python train.py --num_hidden_layers=10 --hidden_size=576 --num_attention_heads=6 --num_key_value_heads=6 --head_dim=96 --intermediate_size=2304 --vocab_size=16384 --hidden_act="tanh_gelu" --norm="layernorm" --norm_place="pre" --norm_eps=1e-05 --positions="rope" --rope_theta=10000.0 --rope_fraction=1.0 --qk_norm=false --attn_scale=0.102 --bias="none" --tie_word_embeddings=true --parallel_block=false --init="orth" --init_std_qkv=0.015 --init_std_o=0.00335 --init_std_up=0.015 --init_std_down=0.00335 --optimizer="adamw" --learning_rate=0.000736 --beta1=0.9 --beta2=0.95 --weight_decay=0.26 --lr_head=0.00541 --warmup_steps=329 --schedule="wsd" --decay_fraction=0.838 --decay_shape="linear" --final_lr_fraction=0.02 --batch_tokens=131072 --max_seq_len=1024 --doc_mask=true --train_tokens=968800000 --max_steps=7392 --dataset="wikipedia_en"
MLP neurons of a small language model. Each row is named by its layer, matrix (down: output weights) and neuron, and shows model dimensions 464-559. Each number is 128 + 24 x the weight over its row's rms, rounded and kept within 0 to 255. Numbers have three digits each.
A block is one neuron, or neurons of one layer that tend to fire together. Before each block is what it responds to, as a language model described it from the Wikipedia text at the highest values.

Responds to: Pre-verb modals, table headers. Modals and infinitive "to" just before a bare verb, as in "will react", "cannot contain", "able to ambush"; also last cells of table headers such as ERA, Votes, Totals.
L7.down382:131171081105146097115114137123156120097144139134130155128119196138122126130135082155102119160137108118122106139091078134096101150151130145145120152062124076135151140157109157100140113119150120118099093128142111089121118139132114152098142159174130118128123120108139160120120106095135117110
L7.down1443:153095164112127106123134118082103137127149175170145130112096129118122104158103155157118137160124142156173176108123154086116224156114124143097105138150127092089155094120101125183098133125110134113135151119128093121112134144097133153108074142141106138118134192110113116123110134102131143111
L7.down2069:088171112106127130150103146130141116145124134098148142105100154159126136118114108123124128136116136114106089148113166103126129107104102110133149098129161129083149132128128129126097131085158152089108126137075153105115110178130197119165136111123161167152161122104132104148096096077125127138
L7.down2100:134106144147133132117134117070132156109164133174144140113094138103134140118133130160141133152139117146160150133118156084127167162105152143113124156076137114104132114108121140151121105111136152073138154126131132072119136187127112165129076145170088171163160138099109148115114134095112130158

Responds to: Result-table numbers and units. Time-gap plus signs, colons and digits inside numeric cells of race-results tables, plus units, months or currency completing a number in prose (kg, days, $).
L7.down94:116137145148093152090116135131132164128156141144138106162113151138104150195111118135081160119117134090159127140103120110125058133110091162113157150132131121158081096125146183157126142136179145119140119114118133135155106068123136081113131185127153140125106123113141090115125146139096159130
L7.down1003:084121109108125111111095128087190127118130110116195141116175143110114151165147124161168149144133114155143134151154132129114116175113150140119133119106128089149144118136119118133133130140115124139093133139122107112149136153100131122114126152146107106104119113122136081150131150154145114163
L7.down1747:058140147147129106113141101133157117150140141117124136199141118132120117123123146129074144119150160139122120135157154146123115107138175104109132141076121109105113150123130129121153143130099147104106103149142120122120151124149139157112141163145118101147129095097131105138150147120108113156
L7.down2035:148114131100128147105116094106126136148165101166102173126067122093154078163106139113131126163112106083150147139110128154123146133137129112138157103081129142127144147137133131116170136155101089085085152090124125105195141152117107111130096154163129068132119127119100110143153116203103137121

Responds to: Pre-verb subjects and modals. Subject pronouns and modal auxiliaries right before a clause's main verb, often after that or which, such as would, will, he, they.
L5.down789:121156178125130108157099156185122164099101130104129095149166099129172140104131162124121130100099111145170130130116147125104123120154138143081132105104130145089128104151197126110077096112148157119125149115142111116139104095149162122179123172084131094131163141111143100134110151075113106109

Responds to: Mid-word name fragments, table cells. Middle word pieces of names, often East Asian (Su-won, Ch-ung, Sha-un, I-ron), plus punctuation and header words in Wikipedia tables such as "(", ":", Candidate.
L5.down168:126093123129109122097120135102149130132168139134159108107055084134136089163102111106106144141106130126148139108126099108127141143157101109078137139126128105137134136123054142100128103186141140124140147080113093079140111132143132079127140144143153120101138133144097115146134136229146157136